config.yaml
n_layer: 15
d_model: 256
n_head: 8
n_kv_head: 4
head_dim: 32
d_mlp: 704
vocab_size: 4096
activation: "swiglu"
norm: "rmsnorm"
norm_place: "pre"
norm_eps: 1e-06
positions: "rope"
rope_base: 10000.0
rope_fraction: 1.0
qk_norm: true
attn_scale: 0.177
bias: "none"
tie_embeddings: false
parallel_block: false
init: "trunc"
init_std_qkv: 0.0182
init_std_o: 0.0
init_std_up: 0.0182
init_std_down: 0.0
optimizer: "muon"
lr: 0.0124
beta1: 0.95
weight_decay: 0.0075
lr_head: 0.00496
grad_clip: 1.0
warmup_steps: 63
schedule: "wsd"
decay_fraction: 0.831
decay_shape: "linear"
final_lr_fraction: 0.0
batch_tokens: [16384, 32768, 65536]
seq_len: 256
doc_mask: false
train_tokens: 223600000
steps: 6149
dataset: "wikipedia_en"
MLP neurons of a small language model. Each row is named by its layer, matrix (gate and up: input weights) and neuron, and shows model dimensions 144-207. Each number is 200 + 40 x the weight over its row's rms, rounded and kept within 0 to 999. A neuron's up and down rows have the sign that makes its largest values positive.
A block is one neuron, or neurons of one layer that tend to fire together. Before each block is what it responds to, as a language model described it from the Wikipedia text at the highest values.

Temporal phrase endings. The last token of a time expression opening or framing a clause, such as the final year digit or decade "s" in "In 2012," or "the 1750s", or "time" in "At that time".
L10.gate15,172,190,224,178,159,230,201,157,163,170,225,188,215,180,122,178,149,165,112,90,251,163,205,119,225,177,242,189,169,173,172,191,184,131,208,191,214,171,155,195,174,197,231,142,260,210,131,202,224,146,169,227,106,221,254,232,170,192,140,233,258,144,212,269
L10.up15,214,184,180,216,193,187,220,174,193,256,192,220,152,130,215,201,142,185,145,132,217,177,98,185,196,176,175,266,250,272,152,175,240,181,228,222,188,184,176,159,204,205,195,211,163,250,134,192,206,167,150,257,182,211,171,220,204,215,164,264,229,230,211,134
L10.gate157,182,175,225,145,212,255,231,153,148,216,242,216,158,156,229,210,205,230,188,239,176,169,191,225,213,150,237,226,173,188,216,176,190,182,214,195,203,230,168,235,182,188,251,143,209,132,214,185,175,219,177,162,207,196,219,139,245,139,229,208,133,200,294,253
L10.up157,174,200,185,226,182,122,225,181,146,268,196,221,199,264,230,218,168,183,201,158,276,220,224,171,232,159,233,237,226,215,213,213,226,204,205,153,216,194,209,234,130,226,199,122,269,194,176,181,187,142,194,164,185,248,227,170,201,240,239,213,172,180,171,257
L10.gate168,118,154,217,200,290,200,204,217,223,175,174,211,177,168,188,162,210,222,178,191,180,142,282,296,242,267,215,183,144,212,202,145,169,176,265,147,166,178,186,147,135,148,184,196,268,223,189,165,294,128,270,211,195,207,165,184,269,197,189,195,206,235,233,244
L10.up168,203,182,238,279,158,241,215,184,127,183,206,246,123,180,213,226,194,247,175,173,168,239,237,174,189,235,222,260,282,241,264,137,237,95,257,178,194,149,196,209,219,233,245,223,203,184,189,261,206,258,180,190,141,177,270,193,149,228,242,126,278,187,302,162
L10.gate428,231,235,243,131,163,260,232,195,190,265,153,180,242,194,184,181,187,221,269,145,161,163,200,207,234,267,250,148,199,129,177,167,186,179,192,221,167,209,133,158,191,178,232,185,250,224,191,215,184,199,156,202,197,287,116,254,200,229,238,171,232,214,201,173
L10.up428,203,187,176,223,144,284,216,194,268,277,221,185,260,196,179,151,195,188,222,195,186,244,252,200,234,195,245,156,177,198,172,181,181,140,218,225,244,206,199,240,168,333,230,215,155,252,200,265,168,174,170,275,204,198,244,190,220,168,167,123,207,188,184,157

Wiki section heading markers. Opening == or === at line start that begins a section heading (Results, History, Preseason); weaker on mid-word pieces in titles, e.g. Financ-ial, Q-ual-ifying, 2-nd.
L4.gate698,227,276,193,187,98,294,189,177,181,195,213,184,235,172,176,256,185,181,196,238,172,227,181,220,173,209,174,184,222,245,230,154,212,168,174,294,173,206,242,200,186,235,230,176,199,187,192,284,177,196,173,192,193,174,136,209,281,192,292,164,204,190,122,231
L4.up698,219,257,232,248,200,237,184,157,183,223,208,217,185,184,227,262,206,178,189,239,209,226,168,160,179,214,183,183,269,249,197,191,204,228,159,270,184,179,274,217,188,155,214,299,186,189,238,182,166,313,127,190,103,194,190,211,130,158,235,178,248,166,172,179

Time-period nouns. Nouns naming a span of time, often after "the", "a" or a number, such as week, year, season, days, century, month.
L4.gate51,194,152,249,187,190,149,209,283,210,183,204,228,231,156,179,204,243,143,224,97,277,151,152,261,208,252,193,213,240,229,161,215,209,197,154,180,255,187,152,204,232,175,278,183,210,211,134,193,116,170,192,139,203,191,290,248,190,140,168,207,150,229,179,149
L4.up51,233,179,238,179,204,172,265,253,215,234,226,194,247,85,146,150,174,57,197,166,256,197,143,235,289,250,126,197,176,247,215,236,186,178,183,217,224,226,173,291,267,187,267,213,193,193,137,187,180,222,264,189,189,187,250,236,184,150,199,226,183,228,214,143

Death and common nouns. Fires most on "death" (e.g. "Later life and death" headings, "the death of"), and more weakly on common nouns after "the", "a" or "his", like year, part, father, life.
L3.gate5,227,247,217,159,256,190,140,217,207,246,220,197,211,194,151,168,212,258,204,192,234,158,176,347,240,175,207,250,223,195,181,186,231,177,242,179,269,182,232,209,213,163,185,261,236,188,181,189,206,214,163,156,159,184,151,203,202,163,139,64,188,266,196,184
L3.up5,247,259,168,189,222,180,150,214,152,252,214,135,195,223,170,210,155,240,244,201,238,206,256,308,220,245,289,201,216,210,200,194,195,182,200,209,260,148,224,202,214,168,175,266,218,183,191,170,164,175,179,151,199,136,135,155,198,136,177,111,185,319,208,268
L3.gate17,207,250,253,169,210,233,218,214,207,152,228,158,233,148,193,251,275,209,142,173,156,144,281,150,113,256,220,197,223,129,202,185,207,186,176,188,125,228,95,228,159,230,286,157,241,245,193,136,176,224,205,290,224,213,226,256,186,224,209,274,175,181,164,177
L3.up17,211,243,208,132,203,236,201,215,234,146,214,221,200,192,166,252,233,208,154,209,205,247,224,165,129,188,212,211,257,127,210,170,142,187,226,228,173,222,190,277,185,192,235,213,224,209,108,101,152,283,208,252,198,248,239,234,253,204,194,254,182,185,238,189
L3.gate129,253,209,246,197,249,212,202,214,209,156,265,203,194,160,215,244,182,173,162,269,224,197,223,320,205,182,186,199,224,123,145,154,208,206,251,189,196,146,222,210,237,197,219,237,227,207,205,155,208,183,141,146,177,250,198,254,212,187,236,192,279,213,210,134
L3.up129,162,225,205,223,286,201,234,200,179,225,302,218,176,171,186,214,198,275,174,254,213,160,223,308,142,193,174,187,194,214,112,247,197,158,264,142,153,244,230,241,241,166,190,287,201,240,193,170,159,232,177,129,138,275,246,182,186,235,213,210,246,188,235,132
L3.gate166,190,181,199,264,296,158,172,150,175,211,170,184,207,169,285,199,328,250,204,204,202,195,255,251,196,208,180,215,184,201,195,199,247,154,181,192,179,195,247,243,192,221,224,188,153,199,269,117,149,213,232,202,237,173,175,177,169,247,137,314,193,217,175,219
L3.up166,189,158,201,270,219,145,124,204,206,277,196,200,158,199,262,189,311,234,255,206,170,185,190,247,220,226,241,239,177,219,219,210,237,195,196,164,172,232,231,248,181,195,210,221,165,188,269,158,112,207,210,225,214,171,214,202,245,228,167,245,161,144,140,177
L3.gate174,152,268,115,148,230,173,175,229,204,172,292,201,189,128,228,203,178,218,211,218,237,235,125,235,269,241,205,189,265,114,144,213,188,159,160,199,188,261,247,222,180,235,190,223,266,162,151,154,135,201,119,228,215,210,267,230,153,251,253,256,164,194,200,205
L3.up174,173,311,165,209,211,227,205,199,204,162,218,250,188,179,144,168,159,292,171,212,214,243,201,226,228,198,209,216,219,182,250,174,247,153,200,275,208,155,244,205,205,204,183,219,245,170,190,189,161,169,68,216,255,237,221,197,152,228,170,217,192,161,174,191
L3.gate412,201,224,122,204,206,194,196,265,189,285,242,259,211,209,201,193,260,151,154,217,213,220,245,161,147,218,229,141,255,202,212,205,239,131,156,276,247,231,196,190,196,213,261,225,191,234,193,166,203,173,196,213,220,173,208,220,200,212,239,231,167,243,216,145
L3.up412,207,248,67,173,241,177,199,167,168,247,230,182,193,208,185,240,189,124,208,242,222,180,207,151,202,159,257,181,268,275,272,229,183,184,211,217,222,264,171,212,216,122,233,213,197,173,226,174,189,157,194,233,195,141,231,223,180,178,242,267,144,262,280,156
L3.gate476,208,171,185,221,197,255,227,191,196,218,260,159,220,197,219,168,126,218,135,216,240,108,209,293,203,151,139,205,189,201,129,230,144,239,192,194,319,214,173,184,265,172,235,256,189,230,123,158,111,183,177,128,220,207,211,169,220,184,160,196,194,208,222,180
L3.up476,166,211,201,242,207,257,210,176,202,207,233,190,192,243,177,154,104,196,139,230,224,115,234,285,239,158,143,177,171,213,150,193,180,221,179,170,270,200,212,188,228,198,228,178,183,274,151,116,113,168,198,133,211,218,192,143,183,225,200,205,198,236,203,157
L3.gate517,174,177,187,230,236,169,116,192,149,223,190,179,218,91,129,168,184,153,112,234,163,188,274,247,220,281,125,197,224,182,235,227,137,135,306,289,207,188,163,243,162,167,172,83,257,225,230,230,160,198,195,176,285,164,219,221,218,141,198,247,212,243,102,271
L3.up517,176,178,232,192,243,188,104,192,207,240,259,167,186,132,139,209,157,85,158,191,234,185,255,268,222,287,144,177,199,176,252,252,155,179,224,261,189,197,204,232,167,120,212,155,186,207,202,200,195,194,209,161,218,184,190,189,196,194,264,251,149,238,132,233
L3.gate520,225,171,236,86,194,200,236,197,198,199,242,219,179,166,207,234,166,171,229,182,238,209,218,227,221,289,271,214,242,150,207,203,198,213,208,340,211,225,168,246,200,192,240,251,275,215,156,108,222,251,182,188,181,256,268,243,203,210,233,222,162,168,173,168
L3.up520,252,176,190,157,161,243,200,218,235,227,167,166,199,99,180,276,198,252,203,133,100,113,222,181,198,244,136,197,196,172,294,203,176,250,273,226,210,206,135,272,179,156,230,204,198,204,164,187,297,201,155,193,194,228,237,184,237,135,180,281,155,190,240,215
L3.gate529,205,200,237,203,230,220,194,126,168,140,188,247,163,235,183,174,222,319,235,222,221,135,230,220,209,170,128,212,145,202,228,215,173,209,260,141,175,255,253,119,254,255,185,208,236,240,194,180,176,245,122,228,186,194,252,205,152,198,207,229,181,211,183,178
L3.up529,207,201,209,144,246,192,189,155,207,148,220,265,233,259,178,157,212,226,238,193,211,100,179,267,269,114,178,194,187,204,165,237,166,175,240,174,196,213,253,214,211,218,232,185,274,218,251,182,202,192,130,241,172,240,219,163,116,236,126,207,163,236,238,159
L3.gate560,195,211,196,251,241,185,264,194,213,216,227,236,227,196,231,229,179,161,203,212,221,206,199,242,175,189,242,202,190,248,202,174,213,230,146,207,131,159,138,124,141,188,198,158,248,173,164,191,190,147,214,179,156,296,195,238,184,219,207,190,207,194,235,248
L3.up560,177,249,161,257,272,228,252,219,225,223,249,258,207,194,248,203,187,188,200,185,222,200,174,218,144,189,234,199,183,239,209,167,198,237,156,171,148,136,142,138,158,161,173,206,303,202,186,201,161,157,206,206,137,275,178,290,203,207,225,200,205,173,236,247
L3.gate576,199,218,181,186,262,241,259,212,204,223,187,182,173,167,183,129,232,167,204,205,249,183,154,197,143,162,182,155,153,184,156,215,233,230,136,191,133,178,190,147,120,252,170,272,197,158,201,181,182,209,138,219,211,155,210,188,96,197,222,146,166,206,184,201
L3.up576,213,200,272,211,214,227,218,224,238,141,224,160,196,189,182,149,213,184,177,234,229,213,236,214,203,187,260,138,194,135,203,164,166,232,123,201,251,143,197,154,226,174,220,209,249,154,240,208,265,185,207,163,187,169,223,128,224,209,278,192,238,277,159,146
L3.gate625,179,249,228,167,154,217,189,188,168,255,235,197,241,286,189,153,267,200,137,184,229,185,191,178,244,210,202,172,203,110,231,207,149,265,276,166,168,157,186,177,191,256,269,276,151,218,126,145,265,176,236,136,157,155,219,130,143,238,237,240,127,211,171,217
L3.up625,146,262,203,237,160,221,197,171,134,271,291,191,175,250,177,180,245,173,134,236,234,189,205,150,186,237,230,171,190,130,283,166,119,285,215,192,173,184,167,171,167,290,284,255,113,233,149,188,245,200,243,130,157,160,203,183,146,229,189,210,152,224,215,232
L3.gate639,215,215,219,230,197,200,224,209,226,150,224,178,225,252,196,248,197,156,172,200,229,220,283,207,273,206,186,205,233,214,197,209,221,221,209,186,226,208,228,211,310,194,236,181,172,190,106,223,209,277,188,199,214,166,218,243,186,183,194,236,213,237,224,206
L3.up639,175,282,233,249,232,257,184,258,187,204,186,158,127,167,203,182,154,192,217,169,202,130,298,237,244,203,183,186,201,193,268,240,240,180,160,233,159,215,239,230,260,280,226,192,164,203,112,182,188,286,208,136,209,159,217,257,183,162,193,183,225,228,235,188
L3.gate663,231,139,188,174,195,207,164,182,202,218,264,216,152,254,178,235,194,193,132,231,195,188,251,179,221,242,213,204,144,185,218,219,219,170,192,218,179,227,235,284,146,149,172,192,244,153,247,156,163,202,218,205,249,235,205,190,272,135,224,167,189,219,229,202
L3.up663,235,162,157,179,217,203,207,148,214,235,190,177,130,263,200,204,205,177,211,146,230,170,253,196,213,228,272,223,142,189,232,271,172,158,248,188,191,222,194,207,178,233,178,171,195,111,241,166,190,157,271,208,179,192,220,191,210,157,249,200,92,266,201,272
L3.gate682,149,226,231,165,316,200,131,197,240,242,193,160,172,223,190,268,252,173,204,190,289,159,196,221,168,216,222,217,229,201,177,108,179,225,214,172,219,220,151,181,212,199,182,203,270,185,261,107,164,264,227,232,229,234,177,268,232,174,164,132,153,233,243,180
L3.up682,196,216,212,191,288,191,149,197,220,226,202,188,170,230,184,240,244,177,232,197,307,152,176,250,202,225,283,241,252,168,218,149,233,208,217,195,253,227,189,195,201,217,197,199,238,206,180,99,141,220,222,229,193,239,232,236,262,181,135,179,147,249,191,186

Wiki section headings plus fragments. Mostly the == or === heading marker at the start of a line (Ecology, Biography, election results); also word-initial Tr, tr, att pieces and school.
L3.gate84,165,219,193,196,162,233,287,251,223,195,239,188,246,200,184,202,187,165,202,238,158,178,200,180,158,185,240,208,171,194,223,199,70,287,164,255,227,198,222,185,242,188,151,190,245,125,241,223,195,191,144,214,172,197,234,220,226,242,201,123,163,228,123,263
L3.up84,137,189,183,220,216,292,294,224,172,183,173,135,188,162,150,229,197,180,198,261,158,224,144,200,215,194,266,207,221,140,210,212,119,250,170,240,246,183,193,161,249,148,173,217,258,125,304,208,207,168,177,211,180,252,301,267,216,223,240,86,157,241,232,224
L3.gate151,288,163,97,204,126,190,220,186,119,243,235,175,191,160,57,201,206,262,135,231,180,201,193,173,175,149,193,181,194,240,247,218,180,282,213,225,203,167,263,221,210,220,190,257,164,187,173,198,218,217,222,178,202,205,228,139,189,247,157,139,245,173,143,177
L3.up151,243,103,93,232,171,178,228,173,135,218,205,199,163,174,68,211,213,261,157,200,189,229,193,256,136,168,247,204,186,212,207,259,147,277,229,253,236,136,249,222,230,202,173,258,133,195,205,216,238,244,191,214,142,190,220,124,187,230,157,157,205,152,134,188
L3.gate173,223,226,286,245,235,149,150,197,198,197,192,158,186,191,263,202,151,180,188,204,122,199,222,219,315,171,265,214,208,236,216,151,121,213,229,197,165,208,165,185,215,134,221,242,243,154,132,198,206,106,236,228,160,163,156,216,245,221,162,174,225,179,210,190
L3.up173,230,233,211,288,241,145,127,259,232,254,196,221,192,186,209,248,223,189,212,176,174,171,194,245,265,156,319,245,210,182,247,190,160,262,237,238,190,260,117,164,230,191,213,192,244,133,221,226,197,143,267,211,165,153,210,218,211,193,166,198,160,159,196,190
L3.gate352,260,223,195,238,159,173,250,174,153,239,219,262,189,214,207,291,234,183,199,216,166,165,208,179,264,137,122,155,176,227,177,126,178,222,187,197,178,190,187,197,249,216,161,182,167,171,190,304,196,249,214,238,218,129,219,182,269,275,179,148,259,207,149,199
L3.up352,192,177,222,192,171,242,230,158,200,231,210,249,231,218,258,257,185,139,310,186,187,139,233,180,217,183,146,208,166,240,204,186,184,160,103,245,136,174,189,247,218,199,231,160,152,213,196,220,204,221,174,244,190,159,235,118,209,223,262,157,192,183,177,216
L3.gate373,216,198,214,198,198,212,182,159,249,224,208,213,219,137,276,243,158,269,261,245,253,199,128,198,198,180,200,234,234,253,271,231,198,171,131,239,211,216,215,142,162,188,186,186,142,204,194,227,189,158,229,201,206,231,243,210,146,215,190,143,179,117,186,202
L3.up373,165,232,261,217,198,161,178,150,216,179,192,218,219,193,284,247,185,258,217,233,297,200,84,176,216,124,209,201,218,237,251,198,192,265,206,222,157,220,250,189,217,181,166,194,137,273,146,233,184,175,146,171,218,240,203,158,239,225,219,180,212,53,222,198
L3.gate387,166,240,259,261,216,271,220,219,191,137,213,200,256,248,177,150,239,160,243,181,204,228,161,217,172,243,227,211,235,217,206,222,202,149,209,263,239,261,271,149,205,133,149,251,230,206,219,249,170,199,177,208,246,76,179,247,168,199,158,131,166,228,158,217
L3.up387,199,168,208,172,200,225,226,252,219,166,171,248,190,147,192,207,212,117,217,228,221,173,170,150,226,186,231,208,198,188,246,160,224,215,156,232,196,225,271,243,126,170,222,243,194,171,217,226,171,165,176,231,230,182,181,232,188,229,151,156,179,226,222,203
L3.gate406,253,269,192,196,187,147,173,191,193,215,145,125,268,154,214,220,183,222,151,126,270,187,248,199,205,199,165,192,177,286,167,160,196,156,228,218,187,216,221,220,181,188,195,196,229,243,250,187,194,166,197,189,238,123,217,197,180,247,240,187,245,190,220,216
L3.up406,212,229,229,196,156,241,156,210,180,167,196,177,187,195,166,170,208,237,183,210,222,192,161,148,193,179,249,203,154,227,250,226,123,220,179,156,215,149,222,222,172,206,179,184,180,262,322,223,256,292,188,147,186,116,144,278,67,231,215,165,261,165,155,193
L3.gate447,209,248,196,164,242,239,187,154,217,264,190,196,120,147,208,253,200,145,167,241,173,183,131,213,244,159,171,189,171,166,228,210,237,127,246,198,213,224,235,210,181,158,168,244,124,161,156,216,225,167,174,194,236,174,190,237,140,144,166,210,194,162,243,202
L3.up447,190,247,186,203,231,261,187,188,197,270,165,198,113,143,168,220,191,106,154,225,183,176,162,240,223,186,117,196,157,172,235,169,210,156,245,230,236,177,213,200,182,138,169,229,144,202,142,189,169,163,164,197,181,166,239,257,103,165,151,238,149,147,209,167
L3.gate448,242,158,153,172,203,197,146,138,208,254,213,196,202,204,164,196,213,268,277,231,162,196,230,216,195,266,244,184,206,145,238,237,168,227,121,231,197,147,184,237,148,244,146,144,210,187,257,210,237,213,183,240,173,206,204,211,286,262,139,207,205,209,217,194
L3.up448,212,161,148,206,221,200,175,166,230,227,155,188,159,242,183,206,166,274,244,236,135,239,215,208,222,230,235,170,212,181,254,215,147,277,130,213,179,181,175,198,124,271,148,150,162,147,268,185,231,234,187,212,212,210,153,212,279,274,198,212,201,228,255,196
L3.gate459,234,174,226,185,202,202,166,226,218,198,180,171,213,235,180,217,146,176,220,214,182,226,205,178,175,171,201,178,162,241,171,246,200,97,173,212,205,178,152,203,247,213,157,196,192,177,189,190,169,205,173,182,146,82,172,262,120,100,207,191,191,234,198,146
L3.up459,202,184,219,218,194,170,236,272,312,232,235,245,252,213,239,260,175,159,230,214,171,230,208,242,218,197,154,254,251,247,136,193,253,119,207,136,228,197,192,264,237,172,116,267,178,185,196,245,275,106,140,181,127,162,208,263,168,125,179,235,187,228,252,215
L3.gate503,253,191,240,264,181,206,219,156,253,192,250,243,212,217,237,175,190,195,164,204,207,219,155,222,238,143,179,196,245,152,223,185,266,190,116,167,200,194,228,157,198,131,143,201,189,240,145,275,227,204,221,156,230,189,248,140,241,167,257,161,172,202,187,176
L3.up503,237,212,258,271,152,201,182,169,279,161,227,208,175,220,181,172,174,217,243,206,237,187,163,213,230,174,193,175,264,198,258,175,255,188,138,159,215,224,184,142,178,137,162,200,154,230,126,227,211,236,265,127,227,167,231,194,205,177,211,189,177,109,183,193
L3.gate546,130,275,125,68,227,212,252,270,254,276,178,179,212,174,154,263,187,253,144,146,213,228,154,218,180,208,213,240,200,115,144,195,209,169,192,191,219,192,197,273,226,146,238,187,238,199,192,153,194,158,200,237,212,208,195,234,174,102,236,199,200,116,210,190
L3.up546,136,215,182,233,151,202,199,195,255,258,207,218,179,120,227,153,218,185,87,265,156,171,144,192,239,135,223,190,165,185,223,263,179,258,234,168,223,209,190,231,150,143,132,307,158,171,161,199,176,161,229,165,184,273,228,194,203,248,217,187,230,225,143,178
L3.gate575,226,167,254,212,276,227,228,147,171,197,199,128,201,271,186,173,169,127,235,178,245,226,144,187,229,219,279,316,166,268,216,155,189,218,196,228,153,220,137,213,183,153,232,160,181,193,275,206,168,223,245,175,189,156,220,221,151,156,179,140,248,165,210,186
L3.up575,218,172,223,137,190,257,203,242,147,217,216,109,219,227,188,182,194,124,254,234,185,144,209,228,225,265,255,232,163,172,151,273,156,169,195,283,243,192,198,158,137,187,175,132,177,126,167,87,212,186,279,217,223,174,166,189,187,226,246,141,244,248,226,192
L3.gate636,230,205,284,206,160,193,188,221,187,219,178,155,178,196,280,248,186,197,220,187,302,212,193,193,181,231,194,213,275,213,274,192,131,182,170,208,181,219,210,162,174,220,172,201,167,215,179,196,179,205,196,229,259,275,254,245,177,231,285,120,162,200,113,293
L3.up636,216,216,268,212,159,171,191,229,188,194,189,185,126,204,273,256,169,189,212,208,299,250,184,222,219,225,219,208,253,208,282,210,133,193,191,227,196,238,178,185,178,213,181,207,153,210,193,179,188,218,159,213,245,271,227,198,179,214,253,152,195,163,112,294
L3.gate681,186,209,110,236,247,206,179,226,194,245,225,215,136,197,186,132,225,135,143,172,205,248,226,191,210,198,242,203,236,219,264,154,248,271,189,181,157,230,222,155,153,191,180,216,226,172,150,245,172,92,216,182,234,170,185,159,160,211,207,210,140,207,183,244
L3.up681,191,222,173,215,132,188,193,208,205,295,120,254,204,222,166,171,234,197,130,279,202,183,237,181,238,199,235,204,214,186,249,175,196,253,193,224,188,239,275,214,164,146,199,204,229,178,184,153,205,71,185,194,249,240,201,164,143,227,198,207,208,208,193,269
L3.gate701,170,227,261,210,169,163,180,213,292,187,175,183,196,236,197,178,132,236,309,236,210,240,159,183,171,164,185,205,205,154,239,257,125,214,169,167,204,159,195,261,178,204,148,163,148,246,187,181,195,103,282,189,175,219,214,198,161,204,154,239,220,104,195,163
L3.up701,212,193,262,230,192,170,160,219,309,169,171,186,195,245,206,177,146,246,328,203,191,218,123,212,167,146,172,213,186,168,215,256,121,208,165,192,183,153,239,277,208,184,103,135,140,239,212,188,220,143,286,192,167,228,208,191,173,225,158,259,218,141,205,183